MLP neurons of a small language model. Each row is named by its layer, matrix (down: output weights) and neuron, and shows model dimensions 32-127. Each number is 128 + 24 x the weight over its row's rms, rounded and kept within 0 to 255. Numbers have three digits each.
A block is one neuron, or neurons of one layer that tend to fire together. Before each block is what it responds to, as a language model described it from the Wikipedia text at the highest values.

Description: Numeric decimal separators
L11.down40:166108160134119146128070092135113099114093151158154153130189116104128175110170176107134107150130123140103155063135142138134142163107087141096145137123118108143110136126140141108144174136104150117144178164111128128126139147095141115124104140119158117194118148146148132136140154114178100122
L11.down70:105128146131105149125125091142104136134107144124165112122124168129134122128139110126119107142178165136127160077096137142115122120133128156113141111104114168128122141106108157128176126162113133150112141175148082113141146095115093122101123120145144132178140171147140141112149137133115129131
L11.down120:114136140120067152137169161116099075173121127096105130138103117143145124098135114103116099116183106141113166107119129166135164128138157127113121137101120115128106138120081101176143137085096125098155165125120177094175112141098119115153162137104099145141146145154072124117132154158138157123
L11.down153:191128124102138132135091122176143133125161139133141114095163087146134147097101136083115096130182128120141133100138153112119146144109106165133127102163133145105146142106120168089125075117130127177124060116076133148114159148094155145139137081125094142135132128145125102133112137182105109127
L11.down264:150090097111118109142121123115116154116122108120141178101145122174178143130135106094136109096146148178104131126094131079120109153117131117112120096147185107152102101119117120138126175119124143145130138140130126100120104098103174149143139124134124137142138049119123122115105086083194142155
L11.down291:089128188147089086089142121125144110092115126091108131159105167150144180148172148117142135120120115112105114192101184125139136098161140187116133161115079134112165090109136142164123091136123160151114141135144120087114126151140077135106119179147113152156120121128151090106112106099136127122
L11.down496:118132118147113142104114097094108147130121075166123114147119119128124155101159136127134144125114128130158161112118140129150132153146125107099114103110148143083123116114108107121109123110160092118110149145175147132165145151168144120113111138098127102087149130143144125162133137121105144125
L11.down532:109162126143127147122173166140120113147120131120112145162124110149103164140126114148120138110118141139121145131119130130152078123143140055078114151160061125134135122169136099130112136128135152159115109160132125096135129078142128146139145125116106125170117131147146149169124117161138102130
L11.down546:107145121155138130133120117164112152141128113123152131110050096128154168085113120135127145115144118109162148096132155109091083140132087113099133109113150112097119131160143153158178099141117123139157142133100110147113177138140132135120110109122150122101114141139104131134151136155133152119
L11.down575:129117153095079117139192132135116148149151167100121142115111097146107114108134136150120120130151152140131128133132159115110139146108116101121114120121107113139128111116119108079150131140199092121143127126137148147116105124096173113102168112086152130130125123152112177153160121158118150069
L11.down713:106108109149110156073119133153121156156103131115085145133126099137107170112133127169166109151127156128099130086127123127125104158112158144136157119134126133095154111141118148153140179100099129126137126145138105141137158155116134116162114121141137171157122129072110136115190085147128155102
L11.down831:124126098119111115103136162177095169162114146106115091125167110133160182150198122180134149134147142132102110136128128089123168116126155098104125111151152155158133138105104144126172162076155150120110099097134136110122138102156142104140136136096128117124120126169154130114115102148164141172
L11.down878:095136143136115128134098098151122121137080120181145120155124130148138145123101100116130122096120137105103091145106188148181109133161184087104130133104095127123159130177131127113138146137118113120145123114118134107114128146113147116107101086153109102152114144124122176118104146145124133157
L11.down896:165157147160150084122142120126122112106164114146130106143102076122117157130122119160140101087132139137091162134156129151138135132140107145114138148120111112110125122113143144123119119127150125154116149157158118113138162131120144113119095139104149097105172114126154099116134149133135087098
L11.down944:120136108114146099084131110122137150148155149153110149127133162149173162135155097125146079125133139111128158155128130134126107121136129105122112110155148129123135115061106116096124148123072154120128120151124135109131169173105121123124096217146124126129142122126128119151123159123136147114
L11.down989:158146165107146161138136123145119131121132161108128120112132128126134101129107147159134166092084100116122146122145135115122130115141152138175108111114102133142129110130128132178143139091152121103136158149156149135136120165109129097115174152124138161106078132170129161118141100120135112109

Description: Structured data field separators
L11.down44:108101086137125123158157116149117129122096134134103119157143133143112153132100071133129134165142110105142110134123149127138125149101137128115111119127161124165169098147147099109125115087133101110157105137147128172058089103134175079152129090154106150119129109149122115148153141143103112148
L11.down49:104127124104144124135137115099129162112134108152155172114147157139159167130134141120111128132146121092154083126136102130145123116149123111131172149143152150109118119085111150151120117133150124114070110132128164141095120120139113149130159154151198118108118121164146089132121140144144150163
L11.down71:145158158108101098135148123149125093129178130087143140106143131141108144104087129085147124131090106172152165086138112122109122121143103140188159130171157117142114153155122157131122150112150108125107119139116132112155141122086100129118117106127148135096107138158140097153130119126108135115
L11.down78:131140125134152104110111135131111150145124131123165120163129126157143136176110147127140092093099117143113105125102188122125142151079157083093137085178127147176098105113104090138088140139143145179141127139129149139176128125154102121132117141118132138144130138137124143157125109116137156152
L11.down199:145097105111137083128115078154121146098115119132138122124069097140154125121118151152118150109080154157080106152139137108126151137138131113086129128137151149144114156088091158112143091134094157140173124095125119129140133133135127097135115117141135150116144101095190116118129084112095069142
L11.down317:115123152127110145125138135144159145138162100159132096106104120130079121131116099160103128158088159108154142125145139128125129075134124091084117153117166143090141070136098101128145131148131133167161143118137136172104099088100146122111151138136099145101139111137116158134107139159095119136
L11.down351:132132126119138075108115104097083097180104153144114150114131102116145174074133131168156148150113120119110145120148087141114117111125118122099157137141141126168093119138120121115143159128140167131115086106104121139105185139095120159121119130141116177161119097090140164125110115134155141152
L11.down359:135142151111195139117162145115085160099136147110121140115099166103099111144115143136148153155104158123097113088089122139121142128123115107133098137154124133114139146104136137169153142138145141179134107083142077143105175107103143135142112134088112139090113145157180142136161088136086147126
L11.down417:126106139132092185117152120126131102123123137128137141158132102121078119088140149128100156150079150134127140118098125100133121124103112115111118136132127144170103132124188130165135120122153150123159139106122168138142153089146162140132103118109146127110126114171101096142104146123141123108
L11.down622:157099109116106140170111085147118124134098121150145143155094131119203153144116129142145128121167147130148138137099155108126133131147151128103165111108121126086111098126122110122113152138120113118078115115115119096088091161149129155169138106118115133154096137102093158122116133142166154185
L11.down629:099138073097113127124149134130129127112129111112119099152096082148126196088117111123157118146140112159092135089133151160096165119112124095149175080115147135113105125117123134118137143136103126100166136136056170157114165145139152120137105149112059161093110132169167156136126127140148129117
L11.down771:126140099096142152102128157092140130151098150102111128142142113050133096120092139148150123095147080113117106108074113112167157092091101159113107093118122126130136103118139119090134138136150123099124131153163155135120137149162103112140167164129120105162114121121155145098108117133119072096
L11.down844:109123171120128111103107147125147146133127172135151109125130133140129132119155137140109111115078096148096117152110160145161093125140138080138113145133112119123105158118121102089110144114160124123178140114121092136142153113146130121131161119145124181126107133140091118151133098123094122125
L11.down870:155146151119124126093149110135161145111127168145191112129134108143179105131096103130098087157112135143117093116126156152115142136107170124125181081121157107133120140128133100136096131131187132173086133116133133184099142085160126142154142142121097149117147122156098154130112109138120098123
L11.down955:096079138125101123110134087126131117109164100111094143136125108124083098117111154112130080152157115137099133120149133124126099150077132145132153143159152137138143128128127109104159166098104134108152108126131129080110121135161130105105083206107124164133130123153120142144099117081142124171
L11.down1011:141153173062165115088154113131146129145101113095141104098134142132172133130150119163163117133132138165110129154124169087124107146154115151103151172107091108109131134122168108128096160122137131104082134123095122126139116118105119105113129145109140146155093128127115105121151114111169218135

Description: Decimal point in numbers
L8.down165:117110124170140096099139102103145130121123112116100163136100128122150151151162174122135158096145073150133086166121145161156119105134106125105139156126136137100113110145117108120129134142134149127114180144130128073125131151163132143092105095125118116114129125130135114110143148141136133074

Description: Mid-number digit pieces
L9.down4:092116121131109112109158149131141130100106145095122093071148122134143080123116127129122151121108187146108117086145138161153144114124086115114125116109138121152124113094129127099123146143097113162184149157144103137110077150148111119167125139103089100140123134122100123127151123097155111128
L9.down68:140145127114149152128145127173118096103190132124150181106145161111133109119112136133137126119143144114141157058088140131097099160149083165097164108146138154149114081164145063120111116101131097102130087134117103103172131136118116113141154074101139116112088146150116176127151126088130120138
L9.down311:098113138121131106158133127081135139164149119099109120125129120117142138138089186132085086118082135081116157159126155139085121135143108091092093118141146152153134086152150158131134135114108153098112126127148131076145115113154173139139139110113136119116149144105156124121166119135152141154
L9.down865:155150131121124131144130138137085141125174118079116132161135136118123126124114154185155123146139098152145157093137171151143118068119104113103124116183098123133165144126114168107078159123150121121130133157128151122112105102116126186122113116165096123084138141145155158129111132091107097154

Description: Auxiliaries after subjects
L8.down801:161144113111124114139150119149144127122142114136154140113156128145114144105144075132098141133141119159101131162085110200156140123141102109159164133091118147139115127169132114127105108164105127136091140140114142134086138130115122149137152112146095161112113133149104164114124109095136175122

Description: Subject-to-predicate transition
L11.down51:155125096113134121149155124118114101124107096091103136100124118116114094143141145100122124100109103081180116117117117132121138163125122152089127120125159109131135095144096159128153146101132077090135169158127147123133139111120106116140144125162140092153118170130142102126109134120149124084
L11.down119:142120163116112137107112146138114157117122135098105142089135091100092152116089121156133095191141166121129136168131089148090166072122130159174122126131152120128134082121113090104106151148141159125129130097135138097145179153148132148106155074108142135134157164107104163130145142155125125171
L11.down134:134112135111122127125140134168177129090126139105092117087151173138085078112107107150132149143174116135157130139100097161099110114159115146175138130142116119083128133131124140091118140134137138106127100114102153180084143072123124126121146134163094127138073113107069167121127125138124118113
L11.down156:120102153141136135114116163124099147118151130117166152114160138136120057144113100124163116116166122130118128139182143146127123118129112134155126094173113091122167144086127106146139138170129121100126163134079138141113104121082139147150111142107099140153115136139108113153141137121104104135
L11.down243:126172145168122135152143087142131123088118137154109085160163126119088087140146159110124118083122122112103127148185128101137156100147129124126170142128107123123108099157098124118053100103155129106140134148159106129124109103115088125130125107112111121164130138109133113098143106107112183136
L11.down294:113088125132183096097140132109104136145151132134118180120080111116112093183097133071121135135141125118154151149123108155115103130128073146096097117107150106146136117169100151147141144150121119115102070111122140187124099122165097123077165121122133155167108124137127132081121115129158116106
L11.down646:139143131128134127137147154106105136093127096148124125136180172110144127176106153130178105147127180104111153090080127131140119138131087132126105117159142128133122135146131131154128163146123119158131107112165122153135118132090130126109102107127170136107112121145145090125115072112114151135
L11.down667:132094113162152105116076161103133104126154130115142134128162190117122158105141170105135126109168118113122118157097102144127150153117106131130122148114135127134133131086152152089149126120166107097142160116123105167095117151156162101130101129203130122172138129165126117118124144119100164131
L11.down696:100130133121123141153135148155140079152121149119148163114137126127127086112185139192146131135071088129107101154099127089168134153139117113130138106156104138115143092146097061126178174151139104142161124108090098093134137115090092146150116116108114105140156139135131165089141131135099114123
L11.down714:119155162118098134113131139140122144134128064110157130132120121100103119130101104107150128141105177089111074165127170156128161121120159132090119126083101151116131117119142146173120112122145092085104140133110123177112141116119192113112128132137102109128131128117122143064130147155114130107
L11.down817:160134106128126161157148113114106122122145124152094122143084144136113083128139139119164107157169154128135129127129082164095141110131135146124138111124163149135142161155138142122085159139084126131086108145172147141156128120097162140115095120158144094077118128148079082125120148144135103159
L11.down838:158147145157131115129166129164130125117115132124096094089137101083143146119118131128111156129124086151103161153138089150151154144106119118117130156107126141105124082143116188149117149127131129146131145138118152134103116151124112117175144128118125114133129099083149176110148163101154112130
L11.down881:156153144193158106066126124112138143095138144120124116165130085150116122132110123128144093166135139134152148115111162126121139075144123138117109158107137136123127108131119130170165131102113130098151140123110117193136108163122132175107168152159124154112161164088107156132106140128126141121
L11.down919:094122113130123116113144127099171174111110153115165122160131119131122142088173139120100117091119128124130111093122106149083130092119121147133115137098147118145094113155089105064091127117138120170165121134116097103134156187120077148164095117154131146106117099138120094112102128103111129164
L11.down946:120115157132136113179138129169173105126106147166161147105129124115134152110107125099138152137120134165159105127155151108126121129113137128130119121155140139133120142123115091148138118152164101117109130113102149153107159134128127123116141108106153113127113128165132144112111100108121120097
L11.down1009:127109145135135112132077114118133132149121123139120174174133122149147146158162095136121171125141145166097059139154154163147108134141095122114111089159082131143140131158130079130132062125131072084129081073134146125142134144125125106151143106139133084122074120140176156110130131101088103140

Description: Plural clause subjects
L9.down124:158114163111114127133110129130134134061107144113114153128104155129096092130101104162115080139162136127161171151117127122107122092091094141138131154176123136107143117123140161141100130140115129165123111138126142192082130119123115140140118123138102118108102122111073186140158146153124144085
L9.down162:129134134142138132126168126153136106090170123139122160146124144103128130139112078143150115145174163152127158164110137149112137123105156114157145165103116127120146143135119158137098097114125145172133115146126165149104148077190143132150117138176134105125140101151079151139122144145125121146
L9.down320:125140163085122156154125123145151141069127122108136103138125129124115079101115129167128102136168166159126111138063158130142128150097099096107132126193164172125081125095110136166088094113153171137121140160117121115103146128160113072087123143143121082115108146138106166131128122121134085189
L9.down1018:118140133106080116136105135158157076117120121107128099127176129136131144088169131113110152123174144128120116121084143140107135146129137113117125128074143135088131137145098166137112102144119132091112122120121121119082157157116150122130149147120168130112093125176084116106129107145175126130

Description: Leading digits of numbers
L11.down74:118138145156137118102093116089159115119128157167135097122141124094124139141182129168135106141090105151140148103120147145160144119144122142125150128138110119108166125173138088111083130149143125158075147177152105143139111087141129166105126105142153167143138124126102127137149146097107134106
L11.down76:075114094129159136153097124096129125151133057159153146141145130099119151123178165140102138150130137130155097125149101152128116111106112140125134117087108124116102147127130140145123131085132122114140143140151143138102151099132102133113127126096127116101148115139137154108130135103102101155
L11.down84:108114162116138155150106146146116115124136181142115090105134138152152167145116140126106108083110105135150094126150117174089121130158110112122165126137104088090108170126103133126144086095123120142125130150126113110146146172109078158144099132114131087141139153095111094149096151156136162161
L11.down91:113153158134144115128106132122138098086097160115133149164152132119118116099100136108115089115120125118092105136132178112132083144105114139143121087117141135121105104146142143149096107156197106173126092139123144144129118117115129070116085138142112132089125124158135127145113142130130096110
L11.down97:143179142139112139146119148139110131102109128163108128159117118078114115103109126093136131122116129143115121095111130127109109105121084130141110151120126156123134112176133125139087102144152102123143109144100101102142144149164124146121111120136132137140101160132135138149088145098093119163
L11.down100:139172164134139119168115128106161146096144123128145114167101126139114150111095147111151142132143120150138131115159162092112126144095136148151119146112109103134068137113133096102160148105146116119137164129139102142142172112123132102126145143119151142111079134115097103121149126145087178102
L11.down118:096095108131128118146121148106131082127146091105119117137139134132135217106145131102144085141120187118232095115162119126083138142097080118117122124141168125094177107121107138171126117140140105128081119155121141135142098143106101155090117154144129107155108147136131092143147104158139105138
L11.down185:118113126152131115104162123133111121147161117143115143145111141148096089150107123157167105119134153138138110147099139129125102192131137143160089091133151114152113131173162142136163115128179127126114097148111148126114109144144124137116133128145121143145147158090125158170100158155172168165
L11.down283:140152127135090124138125085181097094148143123126124145109101098142172100101096142142097155141140112182137082090154119075154110104120111149096113158151124130156103157116118128140174176100159113142139144153135120129131126116129100102122149126112124148116158109147124148131176071077150126107
L11.down289:137136122138152085115076092138088135150122112099134119113133123118130124134137141144113141119112100168185161056106087115172130113139139115164123149131122100125102121153130136163169130121101091123124111122146157155141165148107110147120135118147115118138110145106112082148133148120127150144
L11.down656:077145159113146175151118109133144118088162137107150121102151103132112161126145130166118101110131082160102118166134136120120103090138094097162156158122154159158086092084129152092115128129122091141107087106145127148130111146123142133147126124122134105158116132120116117122106124094153152113
L11.down664:111102128093123149075134141188087152159142100093134119119100189129117093131118151137158145129137132147118130144130113126134124132169139130133138115128096098132116124135117110129123128104115125116131109130091125155088165161125185182124161135127104117087097112099130179113148118117141125130
L11.down743:146122136124116131151127119150093120091124132104131093128142126122132123130141096094123174138083143127144116118131117103112166144097182142158165102146095119119126179149109106138136096124129152125169161135160144154145146107165159127146116146177136159147109159144086170124143166095135109117
L11.down761:173151122117131113103124136105095137155144107167165122108108148143112124160145122117139149116132144118167129117146111166095114124117112159136131075128134148121142159141157112109131099108130130144126150133107182152163090152100124139145133102148154124108132145111167125115148166112164155121
L11.down768:164153145124149124131148124111126145108121125124139109142128145103174108117140138155124115158128116131140131137140167115125112104132106137155110138083139107109123151131171139122135107138068146116103109151114120130132176132120129152111090125130125156161135136162143125121091140135143151144
L11.down942:145099132110129108164140113119133198113141161137120151068111147165154139128164135114133092149093129095144108117076143107144151122137117135142131112175126122116141157122107127147151140095128112140155104118126129149149134094134168124130108118125119165143110129157151155103143125128125150135

Description: Chart and release data
L8.down581:113139135099157137147150159104125109145114116113080113094135129132137124085136148161143140135136088162107151124123115133114089123122097151122097099157134139130096133135158118159148137150161142129194134094089100141168068129109117118125151158118092147094136137153134110152125071102132118113

Description: Role-marking "as"
L8.down243:151153078123118130140158140110152113139069161150147176152187146135097116116101166102144165144110134128102105128124158134095094090208091158126124142161134140152146107136110129118115111116141151154090101132156098178123083153153128133132148060125133111141146106179129134138127158109149110134

Description: Passive past participles
L9.down71:098110180140124117145110052131167081115126128110115078166108093160128127085101157154136140112093110174189141081153179164095159130072124124094116137123133161096129097129127126114182122115162141159134140121119141129111123140150111126114083168092147154146106110162129091141130132149100117136
L9.down627:141147166141145112159128118154122127134118141115134151110111149117095124148126142143117151125138113122158095113152146116115127111147147130120085126098129109129170118105117119117135157134147116129082122137095121128116173115123102153109163150121163142143085130173104096127105184084097090134
L9.down782:122120136149147148121122091144137123119156107169124136117156140074122099137088126086108127146173124177138142100130107177118177109101148109130051128088147130152126115110131107109163134129146151114128117137147112142130123150125163109134126111118157166129172103164133140110110125128125139105
L9.down949:141144093127099142099140099131152118152129132133112118105117128128131174102154121155107089146121116116140118137142146130141138099046087124115105150115109129103074123134080115108117143152113109160144129089133116123124126096132167165147105124134116119109138136159081153166099106123130145151

Description: Word "as"
L9.down204:114102151095121129137113071157193090121100176145158110113143117169127133115151100134107129105093086123129145096122121131105155099153096128123103110121105092146164128133159139046134124145109108131137100137132133144107118153155118121128082113182124135151132165096093130099128089132139138116
L9.down269:132148159110127138131105125167154111148107103151105108166109107179136140118157114127098089129133146123135132114086132145124098058155139109144182145100115131138165133130130074099151115165151114125159118172115172149094164150125131082125145128147096160140138127155114098132092107173122145082
L9.down317:145163115113089110132108127138145136118149167112170154133146121123148133115141151112093119096138117100108147167076157112168078147176143143142097123150145114100171128126095116145170135138120129079133132177178118160145116163134116145148130117129089168121141105098118109134116129157117141151
L9.down718:129143124154095115112068141124139090158085116103134102155145115113140097130189121120169129094117159162082139123088134110141153118125139099136156109155126103142149122132140121107082128152117111128127063126125120163105156144134100127105141115085095105144112143150155160141116105156145116130

Description: Digits after thousands commas
L8.down630:099097116133106095130132101162079132090125145090172116154115131109108113140103161122127108110134139130136117112148180141129117111163112104110133135128115114160099157173130129128109123109133099112129126123145177165136150124121097107110125122105137155171097143118145136152107134069158110114

Description: "As" word and prefix
L11.down53:140094148090163103123168091177129108146116109150100113140136103144159159112134127150144134134173123094157118091121124150162103123135107077123141158136134158163104138138104118119051131143126118126161161075116123102148117201112091122123096151151162143133166107110161151167160140090164116107
L11.down94:123138109119159133141137129118130136137121118141137118141157152105110210124107116141114112134107169137144104147119114127081147099137104069106087111134141136182160124147143155116144152118125178111103096116151115110109160136108132106115152097136127130146126138104097112140157127156187115117
L11.down250:099140171125113071149151138102143133102093124144128116126139061125121118132105099108123145147086171121162140132136132119122134145120126154117124133152132129079148130127073124144131165135186138129100166106142127157124154147111157144137134142145134154104117115079140109134157121121154140127
L11.down282:141156161155100107161161138095130143120124111143078091089145108110084103137146128118174101155092128123117144114132095134182104127109128122114164111188113147170137154126144168123120035124131115126131145110119136134146124114158089153159132113131116120104111128129120110128125130145156157116
L11.down340:095156133148107105114129065130142130119143096142151139127117133161104161114192107091119130151153151104134160094111106175098110099099113150168149107118145151108176135141099136133084120137138143163104141097144172126115076121178168133142149118150122124147134132123118101141127123149168094098
L11.down382:114154101080147144140098146155156125151108087128124159117084128116146087182089133139143127120109172108107148114123174104160130141130093142127120113122079101150143115116165114146136119207140145120147119127122141148147133105108093130099137105157153118139148136155139137138103121168104141143
L11.down466:095173089148106146131183163144104132125121131109126095163109130138112135139134143133155126170130155093131118112139132093130155121108090182152134116114081090108112123130145117101141099143110146120088088154145129131106139131117175158113144129144142108102131131089111133136097083111160128135
L11.down544:082125136142134122150119091158134097150092135146174108114116136076098120156113152127106155124136131141092116155135118147104154117110133093127155144138103148124099118127134129175143139129125121082092133113121151116102142135125093118117125123129130131149068135159157140132118133159157148053
L11.down609:094102094121136161123117179169159104139111155140122126138121116133142145124158092084117141097125096138143120122114105126107095154116116119149136086126109115144118181115094120094076136142095110113147098114134112094096108151143150132119135110110117104117122114169115141118145113131140119121
L11.down810:134096168144200193128136157112124105049156116154131137159120131113131093132150110127106133164072111108173141129131119136102125151179139097118132149105105109132134089139108131151117045073122111106097083135118092131106127123108096152129132097103148115129096107135146119119166155123134120160
L11.down874:152116124098120135119085123155131136140137129143158128141117090128114078137138120136133155146128123124148146094112126118081157109168116163163085155127129165145148123161120157134104105133112116154113107133171204160097132127133138132109100129119144173133184129141123158124104110139156160087
L11.down887:157103097120124116135093118104110135136102113091097137128177118166149131082131117109184079110116125153120109158142132137092145087127123129142149169138145085117131145178105173141135135135127092090091096135127153177145150173108129096107089082138142093153096136103091123145123141147146159107
L11.down895:148130167085099070123144128155120121169121161127111139114164137107134127109140089201140139134172143099158156135167125168147112164115144110135160114144120132090177078128137069147147135153118143169119158156126141074121123105141126156114137136121097126142125103123142114125140113132123128154
L11.down937:110129141169129119110135149121134124128121130117121075165130121154135110148094158123126119125090146112139099162178129152145089118137134086130101124131130130118165163134139126103135116140138114120117164141124107090118123139114092129177081136117128138097119158124104080123148133108154105112
L11.down961:109111155157140124122157121131171116134131099154152157139165128104139080127120094164155124159098114107119096136106123128136163126144160159119124094152097155082158123122130144171092118171128139083107094144129130108107125098139107124162172084152114154122142130150151163116160145088147114133
L11.down1023:126122143178063138132146155141136088149121141165128118172180137105115136077112141145161119068142135117137112116076121172126113083129130121113171125117136171095146121096123116131149112156143138135122089168118138119111139142116152100113145126132134083140117123177124095144077098172161172140

Description: Number-internal separators
L9.down404:128143112101115100134077108128124119141142118132124129113135108163096127096138159145128151121129149166129087169140116141104138162103146121120148127145123150148159109120109136173134145121081128178116146154112164161127150150156150105107129127101138105151155163118150153093112150072173176103
L9.down465:122119138126122148135118124110164104148111130154132120141100144098136150145099135127103153070138115148064121091146104181149115104157110160117081144077110128165157094148105057135137148096126156169138115106141133121085159097133111113150093154128144121055148123076159136138180137108149120151
L9.down509:130159119117146158106155122138058098105101122113119127102113130093119104128123140148124129123160174148144089137170138132089153130149146107099125141162096106121134145167152073083162139111127125110119177115157103159155130132158141134092131125125108134093155096122113176089170131149122119130
L9.down995:133130162127120114130129112135092092094173130124103155139115148125132191089119094156104151112163107144133145130115102118116160153080125116138113123109063110167131116144114111094156138088136151102131111157155128127123182129089128158099163117175128136069121107119123128104145092117101113151

Description: Past participles and century digits
L8.down441:120161133126128122075131072155084070149139160100096153141104132134142099105098139120162155148151133163161144123135125175128114156131090129115125148156130132104167160136122113110155170086171109139100131118136141160117133128164141142126120126130142171126135137138101163147131125101166136110

Description: Passive past participles
L11.down52:108141117148114121131138109103112157130139118153082141158121173132095200132136082134155113128155134119147112098105129144135152158102135087111142133070096094106135130083159118147143126134130112118105127111157106155099076150115140135156087149134107129099130187118181126105145098136128132092
L11.down81:113104136106153088075138094156096117160161122129116129089154148139128083123096127115162126107121157107161088130120117093153101128155096150100100128110138134160127151166132130129112129074126075109191105104124117121133142142099119126109139125150112145122138141158088130088139132116136152133
L11.down89:120084127132102129137115078132158138140160129136143103122133106174107097113154115060128147114105141126127094123074121146136164096126097140140170119129191148172111140153148137105081137133126162125137129120152135160098117125133123148136115162087170133151130178170147132132125149103148088097
L11.down107:078151113115116124150125119105160119123106202115107120141119098144129137100163100122102131115114106122108131168135112169136078110169145140103159128136097125126115172162123148130129128113148102093101107112105123171161114136174142148143126117165107125137136138105087117081113109153157118100
L11.down164:131102129144140141124147143170130142117165119104154122141164132158155104134176131120094142150091130125159116141121145112114097152136142148079132115130173144124134114123083122108159088114130129111137135112126145119104141098192160117138101144103116148127129109134144104141116159141130124178
L11.down165:100137163115173138133079143188149146127106085113095112109143119120074143162145076134185114152138099173090108110125154144111132164128108169107104100096141100071118106141163135157118164162141112146104096125080102136137082108174132119141130170124090162150128125143120119123105185151133150181
L11.down169:119127095177130130148149134151091125177128114113129159159149085129124097139135122105126132119139115130121100136097146129140159117101155121121142148077119106109116162153114157117122139156092153098115114103108113106114191175147182135118157152147115165101174136123137161100150095097118154159
L11.down189:156117150186180156097131134139133111127105139147095122095151119105112116122135140139091136153097144125143111121099104129100136142141092054082106183112125149096135156139107157140133105140110158138075116108114138137131113117160142146113150095110104152130117138142176114148093170153126124147
L11.down329:124117157141109160120106132099091131174161101130141119157112122147151161097131116108163182099112101131125090086080133134131101145153122132124130073112179104179097065085120142181094153110101127121111173102129133114144133145109117070082128146149102119135147130099145115141106117137112133093
L11.down383:133114123132109124098153108141109123146160096088102098121157133117101084135138166124102158156142142134122161147138074156132103126119153154146100140139123141159078112123159093151108148182102148120138145111125160115111110131133082134100123122127159151112139148115155079121149151114140089107
L11.down578:091119134153130105118146161103163105112119105176102129130161106140129112139109108105132142097137096122153163065206159127105114109108113135105119150146127128106122098141142118157159117147145134128107093096098131141160152154133116130138117167119138044104149127096149111131145119183139176100
L11.down812:128130116085078133139119135123145145131101099126096125110106091090130133137129129112134125106168161148149131168100126137120104102127164120137124149134160071096140108120188157139149122145147123164133186133117121031132123118097133117131121077122150128153140151166154152092131149107147103159
L11.down913:148164146131160116092125120115145113159139111148121122122159091120150087142118166156119189100154144161143097150113114142123127103093130133149119136083087155102152148124126163154130139138170154132124141096114121126158102104119117117124087094121126111108125131138107107082122122143089112120
L11.down931:140123146120091107119128126139169091106063099110147164159123141155098080145146147103134133139143095136144106139183093145119183165147132109117185124109152137120172119155112132148110126125123154120074140056131127111120132142134139122146113092087077135105130125099136127167183161110142107088
L11.down984:131105125148084143131166124138134110119083152112111125104143119130147112115127091155129148148136113136108148121053122112138101122184142161154098160152081142167066119095107173125149107150169106131114172109156138156125124146092095126121095121155146148136169122177103163128136090122145139104
L11.down1005:119158117111072119119141151128147159127086147162104133152119122093133083130160123143119143112171158128134153158093166133137104112167149134116162095114098112167130139137118146130117118168120103134122144147145140167158119116121074105095101091111139128131117094130126131095150125120123118119